Part of a small language model's weights: RMSNorm before each block, 4329 steps.
MLP neurons of a small language model. Each row is named by its layer, matrix (gate and up: input weights; down: output weights) and neuron, and shows model dimensions 48-111. Each number is 50 + 12 x the weight over its row's rms, rounded and kept within 0 to 99. A neuron's up and down rows have the sign that makes its largest values positive.
After each neuron's rows is what it responds to, as a language model described it from the Wikipedia text at the highest values.

L12.gate25:45 38 54 61 62 51 61 36 55 41 51 50 35 52 73 66 62 70 37 40 44 50 34 43 43 35 44 38 51 62 77 43 40 32 45 38 51 47 55 33 51 47 48 53 46 59 53 64 71 52 65 60 72 80 26 30 61 62 62 55 39 54 43 51
L12.up25:43 58 51 50 87 46 46 64 51 59 44 49 40 55 30 70 22 76 55 65 67 61 65 59 59 45 45 48 48 66 64 56 46 43 53 61 46 51 51 30 27 44 34 55 40 70 46 40 37 29 75 57 51 33 25 40 49 51 51 35 34 38 47 46
L12.down25:57 67 48 54 54 64 32 69 45 73 50 47 59 49 36 46 57 42 54 51 54 28 54 40 57 44 45 41 52 53 53 49 40 48 58 59 23 52 52 59 38 53 62 53 72 60 38 33 30 47 52 38 26 48 61 72 17 47 36 70 37 51 54 40
Responds to: Word-initial fragments like d (doses, drift, dust), al(pha) and pre(clinical), plus opening | or - of table rows and list lines.

L7.gate207:46 39 63 30 44 47 45 62 43 49 23 34 50 50 55 48 58 55 67 55 29 55 55 82 44 58 67 53 39 37 48 69 42 56 59 54 47 54 73 52 56 67 56 58 40 66 52 49 74 67 42 38 37 57 43 51 45 62 63 53 54 28 46 51
L7.up207:32 32 64 37 57 56 52 48 43 52 58 54 64 48 39 53 62 55 28 57 55 46 39 57 58 42 57 54 35 29 53 51 50 64 42 67 46 69 38 57 46 53 50 54 44 49 66 44 56 76 40 37 69 45 56 31 40 52 63 39 52 60 35 71
L7.down207:40 48 82 45 60 45 56 39 48 54 46 48 38 44 69 48 53 58 70 53 30 48 62 79 49 36 75 53 59 51 51 51 38 60 47 59 33 37 64 39 52 74 45 49 27 38 44 47 57 64 45 53 62 44 52 41 28 50 40 50 66 46 29 46
Responds to: Prepositions after a title, body or feature that tie it to a place or jurisdiction, such as Bishop of, Member for, flows through.

L12.gate990:42 54 44 56 39 58 41 25 46 64 43 69 47 55 54 66 63 59 26 61 47 59 74 49 38 50 54 45 24 46 57 45 51 45 37 46 40 56 77 46 64 38 37 64 30 52 47 38 43 42 50 60 62 67 63 62 57 49 42 37 62 43 63 28
L12.up990:42 59 50 59 67 51 43 64 42 63 45 45 59 43 57 56 49 64 46 36 50 56 48 77 37 60 55 69 65 42 61 44 45 37 40 64 44 57 79 42 68 53 55 45 65 56 52 62 58 36 63 53 23 41 52 23 35 68 59 47 38 23 43 46
L12.down990:66 63 43 58 60 48 43 50 50 29 45 59 65 54 53 48 48 45 56 34 46 66 45 51 45 57 37 47 41 31 39 49 50 25 51 59 62 48 55 44 55 54 56 61 45 67 65 35 51 43 57 66 43 53 67 74 39 50 62 47 59 56 59 58
Responds to: Non-final fragments inside multi-token words, and hyphens in compounds, such as alter-c-ation, inex-c-usable, year-old, COVID-19.

L11.gate310:39 32 46 84 27 64 36 53 56 19 41 44 50 46 43 51 50 33 66 64 36 48 50 61 66 48 50 41 67 53 53 63 39 43 38 46 22 71 77 61 55 55 69 48 30 49 53 42 44 51 22 44 54 54 54 55 36 60 40 65 67 52 37 77
L11.up310:58 40 42 52 43 35 51 57 37 34 47 36 33 53 52 51 46 46 40 69 17 44 52 60 56 61 41 59 53 38 41 57 69 68 47 41 54 42 41 43 55 36 54 53 49 32 44 53 37 58 48 56 32 66 71 33 64 32 49 46 43 47 08 39
L11.down310:54 57 61 52 70 66 63 67 55 40 37 71 62 38 51 30 58 33 34 43 48 48 71 69 46 44 41 64 57 28 41 52 59 51 45 61 40 53 64 31 45 44 53 51 45 41 40 44 57 50 65 55 35 34 40 35 41 44 33 62 50 57 13 48
Responds to: Fires on "of" (sometimes "the" after "of"/"in") linking a quantity, percentage, or ranking to its whole, e.g. "29.6% of all households", "Top 5 of 1911".

L11.gate1328:43 68 53 42 71 65 40 41 48 52 16 41 37 51 56 58 59 59 54 81 56 50 47 58 41 55 46 30 44 42 47 50 56 64 63 49 24 56 49 47 32 32 48 59 49 31 62 63 45 47 34 27 62 73 30 66 24 68 69 54 48 44 58 39
L11.up1328:57 39 24 70 48 54 36 53 48 40 36 55 53 49 67 34 53 55 42 56 53 55 57 77 63 60 73 46 60 45 36 59 55 54 74 44 24 56 71 48 44 39 50 56 44 25 33 49 62 35 46 48 53 36 44 59 52 46 60 45 30 42 58 41
L11.down1328:45 50 56 52 56 49 58 52 46 65 53 52 55 45 50 34 43 61 52 50 40 43 59 68 40 75 60 59 47 61 64 48 44 69 60 58 61 43 44 69 76 38 43 44 74 41 72 64 49 43 39 43 43 55 61 57 43 46 64 45 55 70 46 45
Responds to: Quantifier or determiner words opening a noun phrase, mostly after prepositions, strongest for any and each as in "than any other", "to each other", "in each episode"; also one, the, that, which, some.

L7.gate566:34 43 54 34 26 19 38 66 41 57 53 59 47 49 40 60 55 59 30 58 52 60 54 57 65 52 29 35 38 29 47 48 52 49 41 32 49 36 64 69 74 34 59 37 28 55 54 30 63 41 44 57 75 50 16 45 38 34 26 52 46 64 42 64
L7.up566:45 48 48 60 49 36 37 40 63 40 50 46 50 52 45 42 44 52 35 70 55 52 37 62 50 29 50 39 42 33 65 57 29 40 59 33 50 56 72 57 32 41 57 67 45 62 51 40 55 51 46 47 64 64 44 64 59 58 60 62 45 59 66 42
L7.down566:54 50 54 42 54 55 66 62 41 60 63 33 47 47 63 57 49 66 53 54 39 51 40 70 88 59 50 51 56 61 54 32 60 63 70 47 48 49 64 67 72 48 56 51 54 60 47 34 48 76 31 46 48 52 51 52 57 57 65 51 41 64 37 63
Responds to: Words or word-ends naming a field or activity inside institution and team names or short descriptors, such as football, volleyball, Athletic, archaeological, Research.

L11.gate1136:36 67 48 49 36 47 47 71 54 50 43 52 30 59 36 66 54 34 60 59 44 75 43 62 63 56 49 39 38 45 53 69 63 30 48 57 32 64 42 49 37 34 35 38 47 52 44 36 44 57 58 47 68 41 25 53 51 58 71 28 67 47 43 56
L11.up1136:54 62 59 84 54 43 62 58 83 50 63 45 53 39 57 61 55 59 56 39 42 36 61 43 64 46 55 34 66 53 39 55 34 66 78 39 57 74 55 73 48 50 54 53 60 52 72 58 51 66 70 58 48 31 48 44 61 48 54 62 41 50 50 83
L11.down1136:75 46 67 47 43 77 65 64 54 51 61 47 20 50 52 67 57 66 53 43 44 73 69 53 66 45 34 65 22 39 51 57 54 28 44 60 67 71 56 42 37 48 58 43 60 39 34 51 21 46 78 53 32 64 40 58 55 47 42 24 53 55 49 64
Responds to: Function words linking a named person or body to its publication or institution, chiefly "of" in review sections ("Matt Roush of TV Guide", "Royal Society of Canada"), also "for" and nationality words.

L12.gate1183:55 36 45 58 67 29 57 38 71 41 46 56 45 68 52 49 29 77 37 65 64 44 43 33 72 57 72 53 47 27 50 52 44 69 78 57 47 52 38 35 53 61 35 45 49 54 66 51 65 50 28 62 29 60 45 46 55 58 47 69 46 52 52 35
L12.up1183:49 69 51 56 47 59 67 53 69 63 72 54 30 74 55 60 33 44 35 36 22 70 47 65 47 50 39 57 27 70 67 68 55 48 35 38 31 50 30 37 30 60 43 40 59 57 36 59 39 69 43 38 58 52 54 39 29 49 53 41 50 51 46 51
L12.down1183:49 56 45 43 74 59 55 34 55 51 30 40 39 64 63 41 38 43 51 49 54 48 49 24 54 39 45 67 44 57 56 79 57 71 46 61 41 44 29 38 44 36 46 61 72 65 44 39 22 52 43 64 55 34 40 57 29 42 45 54 56 21 56 40
Responds to: The second subword piece of a word that starts with a single capital letter token, such as K-ens-ington, W-el-sh, D-ess-ert and S-out-hend.

L11.gate1268:38 54 37 42 47 64 45 44 56 53 19 32 48 40 21 72 63 31 63 69 40 49 39 71 59 57 51 58 30 23 52 46 62 38 67 58 41 48 35 41 48 52 73 40 52 31 33 55 40 54 39 43 60 59 43 52 32 47 51 66 34 59 26 54
L11.up1268:47 53 35 62 53 52 62 30 59 46 60 52 38 51 53 42 77 30 56 60 48 65 44 39 53 45 37 73 40 58 60 44 64 72 41 41 58 45 25 27 56 40 18 70 45 70 56 24 50 35 47 60 48 46 50 54 58 51 55 49 38 43 59 43
L11.down1268:49 73 54 53 51 45 42 41 48 48 58 37 50 61 55 36 46 56 47 55 75 36 43 45 52 39 62 43 68 47 81 35 34 54 72 66 36 29 35 40 42 46 47 39 40 55 16 39 55 40 50 60 54 53 22 57 69 49 72 20 48 52 44 51
Responds to: Tokens inside stock templated phrasing of Wikipedia stubs, infoboxes and table headers, e.g. census-designated place, Species of sea snail, No. | Title.

L7.gate501:43 51 66 54 64 56 39 43 49 33 37 50 53 20 73 50 73 37 42 45 48 53 36 49 75 40 39 44 71 62 35 37 31 62 34 42 50 55 46 43 74 53 36 68 51 46 59 66 60 40 41 34 44 31 39 49 50 42 63 52 70 37 61 54
L7.up501:57 43 46 42 59 58 55 61 10 46 30 56 56 49 55 45 56 59 31 51 35 54 49 52 60 35 49 35 59 64 38 51 69 34 69 67 64 59 56 51 59 52 48 46 64 40 44 50 33 55 42 73 57 58 66 58 25 70 49 49 51 56 48 57
L7.down501:43 63 29 47 78 31 38 49 56 42 53 56 35 47 55 33 38 59 53 49 61 39 70 47 56 47 64 47 53 58 55 60 37 44 52 45 48 51 43 60 47 35 62 53 65 28 49 19 36 44 45 57 54 65 61 43 67 66 55 33 53 55 43 43
Responds to: Mostly "of" after head nouns like end, invasion, east, region (end of 2011), plus British, American, French after "the" before an organization.

L7.gate120:71 38 42 48 46 70 43 44 41 49 31 60 49 50 38 57 87 47 62 52 48 45 56 55 63 45 64 62 50 52 54 43 52 58 57 53 58 51 47 59 61 49 44 45 66 61 53 64 58 61 27 45 65 62 59 51 72 65 73 48 64 29 56 69
L7.up120:43 36 32 47 34 47 51 40 40 77 45 49 79 66 54 64 31 41 64 49 43 45 62 31 49 46 31 48 67 34 64 47 57 48 63 73 43 46 33 55 32 47 44 40 36 41 68 55 45 53 73 45 56 68 46 69 49 58 52 60 61 73 69 53
L7.down120:82 38 65 46 43 53 71 46 54 50 61 56 53 49 51 56 61 43 35 76 36 24 63 65 37 30 51 62 53 30 36 56 50 42 41 49 60 64 45 66 60 42 41 61 45 55 54 64 49 74 41 47 69 54 66 49 49 62 55 52 64 47 40 59
Responds to: Word-initial pieces like for, to, on, by, non, often starting words (forged, aforementioned, Nonetheless, bypass) or prepositions and sentence-initial "On" dates.

L11.gate990:52 44 42 57 51 60 50 43 65 55 43 69 47 34 63 58 73 66 71 48 48 52 46 36 51 52 56 45 43 27 47 41 41 41 31 61 32 68 28 60 33 37 34 50 56 61 43 42 46 52 76 38 48 49 28 44 56 52 54 42 60 24 24 45
L11.up990:26 35 38 60 51 79 67 46 50 43 56 39 44 45 46 62 58 75 46 48 56 65 40 47 30 52 45 48 43 49 37 35 44 63 46 37 52 55 43 45 42 41 45 45 47 77 44 54 48 34 85 54 42 60 66 63 45 44 39 45 36 46 42 65
L11.down990:42 32 55 49 50 56 30 61 57 82 50 42 47 74 48 51 58 54 57 57 55 73 48 49 59 48 52 48 41 55 42 41 38 58 54 33 42 50 42 49 55 34 53 41 41 43 60 56 26 52 56 51 41 45 61 51 54 45 33 37 76 56 63 55
Responds to: Fires on the closing == of section headings (History==), leading | of table rows, and "for" inside names or titles (Centers for Disease Control, Bullet for Hire), plus years in lists.

L7.gate571:50 41 51 12 29 47 61 36 32 41 65 38 67 57 38 60 54 52 48 49 48 52 51 56 43 61 34 38 42 49 49 48 50 75 60 51 56 60 61 59 65 48 32 78 50 50 81 34 48 65 41 41 62 52 38 50 53 45 69 50 48 51 47 47
L7.up571:72 66 30 52 63 48 54 49 35 37 44 67 54 51 28 39 46 37 53 52 35 49 58 46 47 53 47 63 63 58 44 47 67 70 40 64 44 61 53 38 56 60 41 41 28 55 38 33 65 60 66 54 73 51 61 47 34 44 53 61 46 40 56 51
L7.down571:54 48 55 53 50 31 56 67 30 49 71 37 67 50 52 42 42 30 38 39 54 21 54 48 62 58 51 47 52 52 65 41 38 87 53 52 38 34 59 45 59 42 59 50 70 60 45 40 53 25 47 56 57 42 37 33 37 57 45 61 51 45 31 44
Responds to: Mainly the determiner "that" after a preposition, pointing back to something just named (of that court, in that year, at that time), with weaker scattered hits on table pipes and dates.

L11.gate632:54 68 47 69 49 44 43 43 52 42 52 41 61 55 53 19 54 23 38 52 31 49 48 51 37 63 44 50 60 38 50 49 51 48 44 43 43 54 48 49 45 53 51 45 48 65 42 50 54 44 42 29 50 30 35 38 63 44 49 46 38 48 73 40
L11.up632:65 78 44 84 47 64 49 67 35 56 56 45 60 51 49 52 73 51 42 63 30 57 42 69 65 55 27 48 52 45 62 51 46 40 32 51 45 69 45 57 47 40 65 25 44 61 45 52 47 39 62 47 58 47 51 57 50 48 50 58 58 54 58 45
L11.down632:55 68 59 59 45 48 78 49 60 50 60 56 30 49 39 70 45 51 34 44 50 70 41 51 38 29 44 56 45 57 30 55 69 38 50 51 24 60 48 58 32 70 46 50 39 57 50 41 69 54 64 57 36 52 65 59 71 62 60 45 49 53 44 52
Responds to: Short word-piece tokens in the middle of a word split into several pieces, often names or foreign words, e.g. Sw-ed-en, Mall-or-ca, f-ing-ers.

L7.gate1277:31 62 46 31 45 52 56 42 63 29 45 32 44 07 58 36 63 48 22 59 57 62 78 55 53 63 55 61 46 55 23 46 69 62 39 48 71 46 31 54 51 49 58 66 56 53 40 75 57 18 48 73 81 59 40 65 45 63 47 50 46 47 51 42
L7.up1277:52 61 62 66 20 63 24 55 62 40 43 42 50 51 54 54 53 47 31 49 31 49 64 51 65 58 46 48 53 56 34 41 54 49 25 56 40 33 55 48 42 30 42 43 60 39 66 52 52 48 65 52 55 46 45 47 33 54 53 52 68 22 68 56
L7.down1277:63 42 41 49 54 44 73 43 69 32 41 46 40 68 30 32 58 43 48 77 52 68 34 71 57 39 69 63 56 31 68 76 54 40 56 52 18 47 41 44 45 47 56 52 39 55 55 63 39 39 53 55 61 70 43 35 56 65 31 60 46 52 51 43
Responds to: Prepositions such as in, on, at right after a place or organization name, adding location or date (Bayou, Mississauga, "in late 1977"); also opening quote marks.

L7.gate873:36 60 34 45 42 41 74 40 65 47 47 53 44 51 52 41 53 47 46 60 37 50 32 39 49 41 70 60 43 42 62 48 40 39 52 36 54 57 54 66 20 39 53 34 58 46 56 41 46 38 42 40 60 66 41 48 62 57 67 45 55 58 45 54
L7.up873:66 50 55 53 52 50 56 61 38 43 27 44 35 50 58 38 78 48 82 47 34 42 48 57 59 47 48 61 47 56 55 38 44 21 33 64 31 40 54 35 59 52 59 46 66 44 50 70 46 74 56 51 36 54 49 47 20 52 68 41 60 45 55 67
L7.down873:54 41 47 53 54 38 72 53 45 27 62 57 39 32 72 30 57 35 79 66 33 40 40 56 53 61 40 44 33 45 55 60 39 67 50 37 32 43 54 25 50 30 57 34 33 46 55 56 42 20 47 41 41 45 72 58 48 39 35 55 50 54 60 78
Responds to: Words joining two things being compared or related, like as after the same, than after higher, well in as well as; also History headings and infobox colons.

L11.gate654:37 43 34 43 45 45 49 30 27 85 57 45 63 32 52 53 33 56 73 63 54 46 37 61 35 38 56 58 47 54 68 47 61 58 54 82 52 43 62 50 56 33 42 56 38 64 28 32 50 40 18 40 55 66 39 54 67 58 70 60 52 40 23 45
L11.up654:47 22 56 40 36 60 51 38 38 64 56 49 40 52 39 40 41 54 47 50 40 31 47 63 31 28 51 45 68 39 56 42 43 61 42 48 61 49 49 47 60 37 30 69 71 58 20 59 56 50 72 49 40 42 49 44 45 45 50 49 55 44 19 62
L11.down654:60 53 62 61 44 59 38 67 78 29 59 39 44 38 57 36 83 47 49 45 52 66 42 77 64 67 52 57 68 55 34 59 65 42 48 21 52 34 46 50 43 39 54 59 49 45 53 59 34 60 52 51 63 50 52 60 36 44 58 61 59 46 69 68
Responds to: Later word pieces that complete a split word, as in Conc|ord, commenc|ement, Syn|the|sis, air-c|ool|ed, often in names or table cells; occasionally ordinary whole words.

L12.gate806:46 51 47 67 23 48 49 61 60 50 72 55 40 48 35 52 46 31 61 48 40 48 51 54 59 45 63 59 51 61 43 45 45 48 39 31 48 45 75 47 41 75 55 44 28 53 25 45 44 28 46 62 44 51 45 66 63 50 42 51 29 42 55 46
L12.up806:32 72 53 29 45 36 48 30 54 35 56 42 76 49 55 46 63 42 70 52 59 57 68 63 24 54 52 48 34 49 31 49 48 48 48 41 42 44 46 60 56 51 53 52 44 42 30 48 57 58 36 36 18 40 34 74 40 35 71 42 62 51 54 53
L12.down806:52 41 45 46 41 51 53 44 40 43 75 41 38 50 49 62 52 25 75 43 58 62 40 55 46 43 30 47 46 37 45 29 47 55 34 42 62 52 50 48 47 58 44 76 45 26 52 42 58 43 45 52 28 60 47 54 19 70 45 52 33 72 55 51
Responds to: Mostly clause-linking words after a comma or noun that set up a parallel or contrast (as, while, than, because); weaker on nouns after "the" (reason, income) and table/heading line breaks.

L12.gate1087:54 57 48 41 45 37 48 56 55 45 39 73 56 45 52 57 61 56 39 46 47 59 37 51 37 53 49 44 58 55 55 63 55 41 55 61 62 80 31 67 58 36 55 52 54 42 56 30 38 60 26 62 45 44 58 41 59 44 41 42 55 35 46 46
L12.up1087:51 51 43 46 54 69 55 65 31 47 49 68 65 35 51 50 44 46 72 54 49 35 50 49 55 53 37 55 73 41 40 46 67 46 54 41 78 50 47 28 49 67 62 65 27 51 49 27 47 60 51 47 50 31 32 44 43 61 49 40 57 38 54 48
L12.down1087:46 58 57 54 36 59 20 69 42 52 44 52 53 64 52 63 56 54 58 59 54 51 55 68 63 32 45 49 60 55 11 47 36 52 59 55 51 33 57 58 41 67 57 48 65 51 54 76 56 47 37 55 38 45 49 43 53 56 48 56 52 49 25 57
Responds to: Connectives right after a noun or adjective phrase, mostly purpose for (drug for the treatment of, traded for a player), plus or/and/of in lists.

L12.gate640:59 38 64 54 34 60 42 39 49 49 35 43 28 49 71 44 57 59 49 44 35 52 49 49 39 40 50 52 61 60 52 65 27 35 43 49 40 67 43 39 56 39 42 40 53 66 62 31 55 57 52 48 56 47 43 66 53 60 40 49 58 52 33 57
L12.up640:23 44 56 42 39 65 55 52 58 62 46 31 49 54 47 49 31 51 47 43 42 46 66 62 53 42 49 42 58 35 53 60 41 51 25 46 33 69 54 77 57 35 50 42 28 59 39 47 62 72 53 51 34 62 49 44 46 32 49 59 47 51 28 55
L12.down640:62 61 51 42 56 57 61 50 53 61 45 23 54 59 47 43 57 51 59 62 38 50 50 65 68 61 76 69 43 50 57 45 61 56 50 77 43 49 46 50 48 65 42 34 74 56 75 56 64 53 73 64 44 68 52 60 44 43 55 31 44 41 54 56
Responds to: Function words like in, on, the, to that open a place or scope phrase, often after superlatives or only: largest park in, most in, only biome on.

L7.gate1009:57 56 54 54 39 40 34 49 58 53 44 50 46 39 56 56 46 46 54 54 58 64 38 57 58 46 61 45 45 40 49 64 55 57 69 70 56 57 44 66 08 24 45 53 66 43 55 36 53 47 43 41 52 64 38 29 67 48 55 50 57 58 45 41
L7.up1009:48 53 55 32 40 36 38 26 62 46 54 33 76 52 55 56 46 63 38 40 42 47 52 54 39 52 47 59 27 51 53 34 66 53 80 78 75 39 59 52 50 44 55 59 59 56 61 60 78 44 60 52 65 70 59 62 60 54 49 46 57 34 64 43
L7.down1009:45 37 54 42 51 20 37 28 60 72 67 45 67 69 50 55 54 47 37 65 32 50 42 45 36 48 45 66 31 76 48 39 56 58 50 65 54 36 69 42 53 51 55 69 61 38 61 37 65 31 47 59 59 52 59 71 57 42 39 51 66 51 64 42
Responds to: Column separators (|, /, opening parenthesis) after numbers in sports career and squad stats tables, plus final word pieces of club and place names (Dundee, Slough, Sardinia).

L12.gate297:60 44 67 68 48 62 64 78 62 52 41 61 53 42 71 48 63 42 33 47 45 70 45 53 45 56 31 48 24 49 50 65 41 63 41 65 58 38 66 51 51 44 49 69 56 35 58 26 72 61 46 40 42 73 45 52 41 41 51 55 31 45 41 39
L12.up297:53 17 45 58 44 44 58 52 55 40 53 41 49 36 56 41 56 53 57 42 56 56 40 55 78 41 61 61 22 64 56 34 56 26 69 71 44 56 48 52 51 45 64 50 62 45 54 64 57 57 35 38 48 60 63 49 38 53 55 67 55 45 77 44
L12.down297:52 43 77 47 45 55 63 72 66 58 36 58 55 73 53 52 41 67 51 72 59 35 44 60 33 34 54 47 14 48 67 48 35 42 50 42 41 57 50 66 49 48 43 47 61 61 54 30 46 63 64 61 53 47 58 65 64 65 46 56 39 52 48 51
Responds to: Tokens in sports articles, mostly football: table pipes and parentheses in career stats, section headings like Premier or Cups, and footballer bio openings.

L12.gate177:56 41 35 47 37 38 59 47 38 39 53 62 16 65 51 62 63 52 61 35 34 64 57 65 69 39 49 48 42 64 59 47 64 45 38 69 41 43 31 45 63 30 33 53 68 60 51 43 57 67 55 38 42 62 20 65 31 34 49 63 40 62 54 54
L12.up177:46 47 56 21 42 57 49 48 37 63 49 53 51 49 76 76 49 35 38 39 58 62 55 50 70 49 27 64 44 57 55 49 61 31 45 63 55 67 47 46 46 64 66 69 69 59 65 48 64 41 62 36 60 71 36 57 59 50 58 32 26 67 71 64
L12.down177:51 46 44 49 59 45 67 64 51 72 41 75 47 44 63 48 37 47 45 29 48 57 57 45 65 56 40 51 59 75 66 49 41 53 48 60 56 59 41 43 61 62 49 50 63 27 46 67 40 25 70 47 58 61 57 41 37 56 44 36 35 55 56 31
Responds to: Nouns or -ing endings naming an activity, sport or domain, often before career, record or a heading end, e.g. basketball, skiing, music, coaching.

L11.gate386:27 42 44 59 60 50 41 59 62 65 51 31 54 41 20 59 49 71 69 29 45 60 53 70 60 58 39 51 36 49 32 61 27 40 58 52 54 62 54 43 67 46 43 74 27 51 53 52 54 52 51 41 40 31 69 34 56 52 48 39 59 31 51 76
L11.up386:36 39 33 54 44 54 63 56 52 60 33 52 64 43 56 54 55 39 39 76 50 52 41 50 62 55 53 64 50 54 73 60 17 75 51 67 58 55 60 44 22 53 59 51 42 45 46 57 62 35 54 54 37 23 37 42 36 46 54 62 58 47 64 64
L11.down386:61 64 58 39 47 58 57 57 48 53 29 63 53 59 27 39 32 54 59 40 33 56 52 73 56 40 60 48 40 55 58 56 51 53 62 62 65 53 64 38 43 50 63 47 46 41 50 43 58 66 42 56 53 42 63 27 44 59 60 57 42 65 55 69
Responds to: Function words and separators right before a club, team or nationality name, mostly in sports biographies and stat tables: plays for, signed with, is an (Israeli).

L7.gate1066:34 46 54 49 51 57 41 50 54 57 44 40 67 24 53 43 55 51 23 55 57 50 68 42 49 43 42 50 56 43 43 59 19 41 51 23 66 48 38 70 34 32 39 64 53 32 37 39 66 42 48 61 43 43 43 38 55 37 61 46 41 66 42 52
L7.up1066:54 41 48 38 42 64 49 63 42 45 39 75 32 53 41 58 47 26 52 48 49 39 54 46 47 60 35 38 62 52 33 58 60 56 52 46 32 33 44 58 55 48 59 80 58 37 65 35 55 43 54 31 46 56 41 47 32 60 54 43 66 83 62 61
L7.down1066:31 48 56 45 55 62 37 44 80 44 54 35 57 17 43 47 64 32 35 38 43 55 55 50 39 36 32 52 49 39 41 59 42 57 52 48 67 35 46 39 70 55 53 58 50 24 40 44 51 42 44 55 50 23 39 42 49 37 64 58 53 59 49 50
Responds to: Closing equals signs ending wiki section headings such as == History ==, ==Career==, === Singles ===, right before the line break.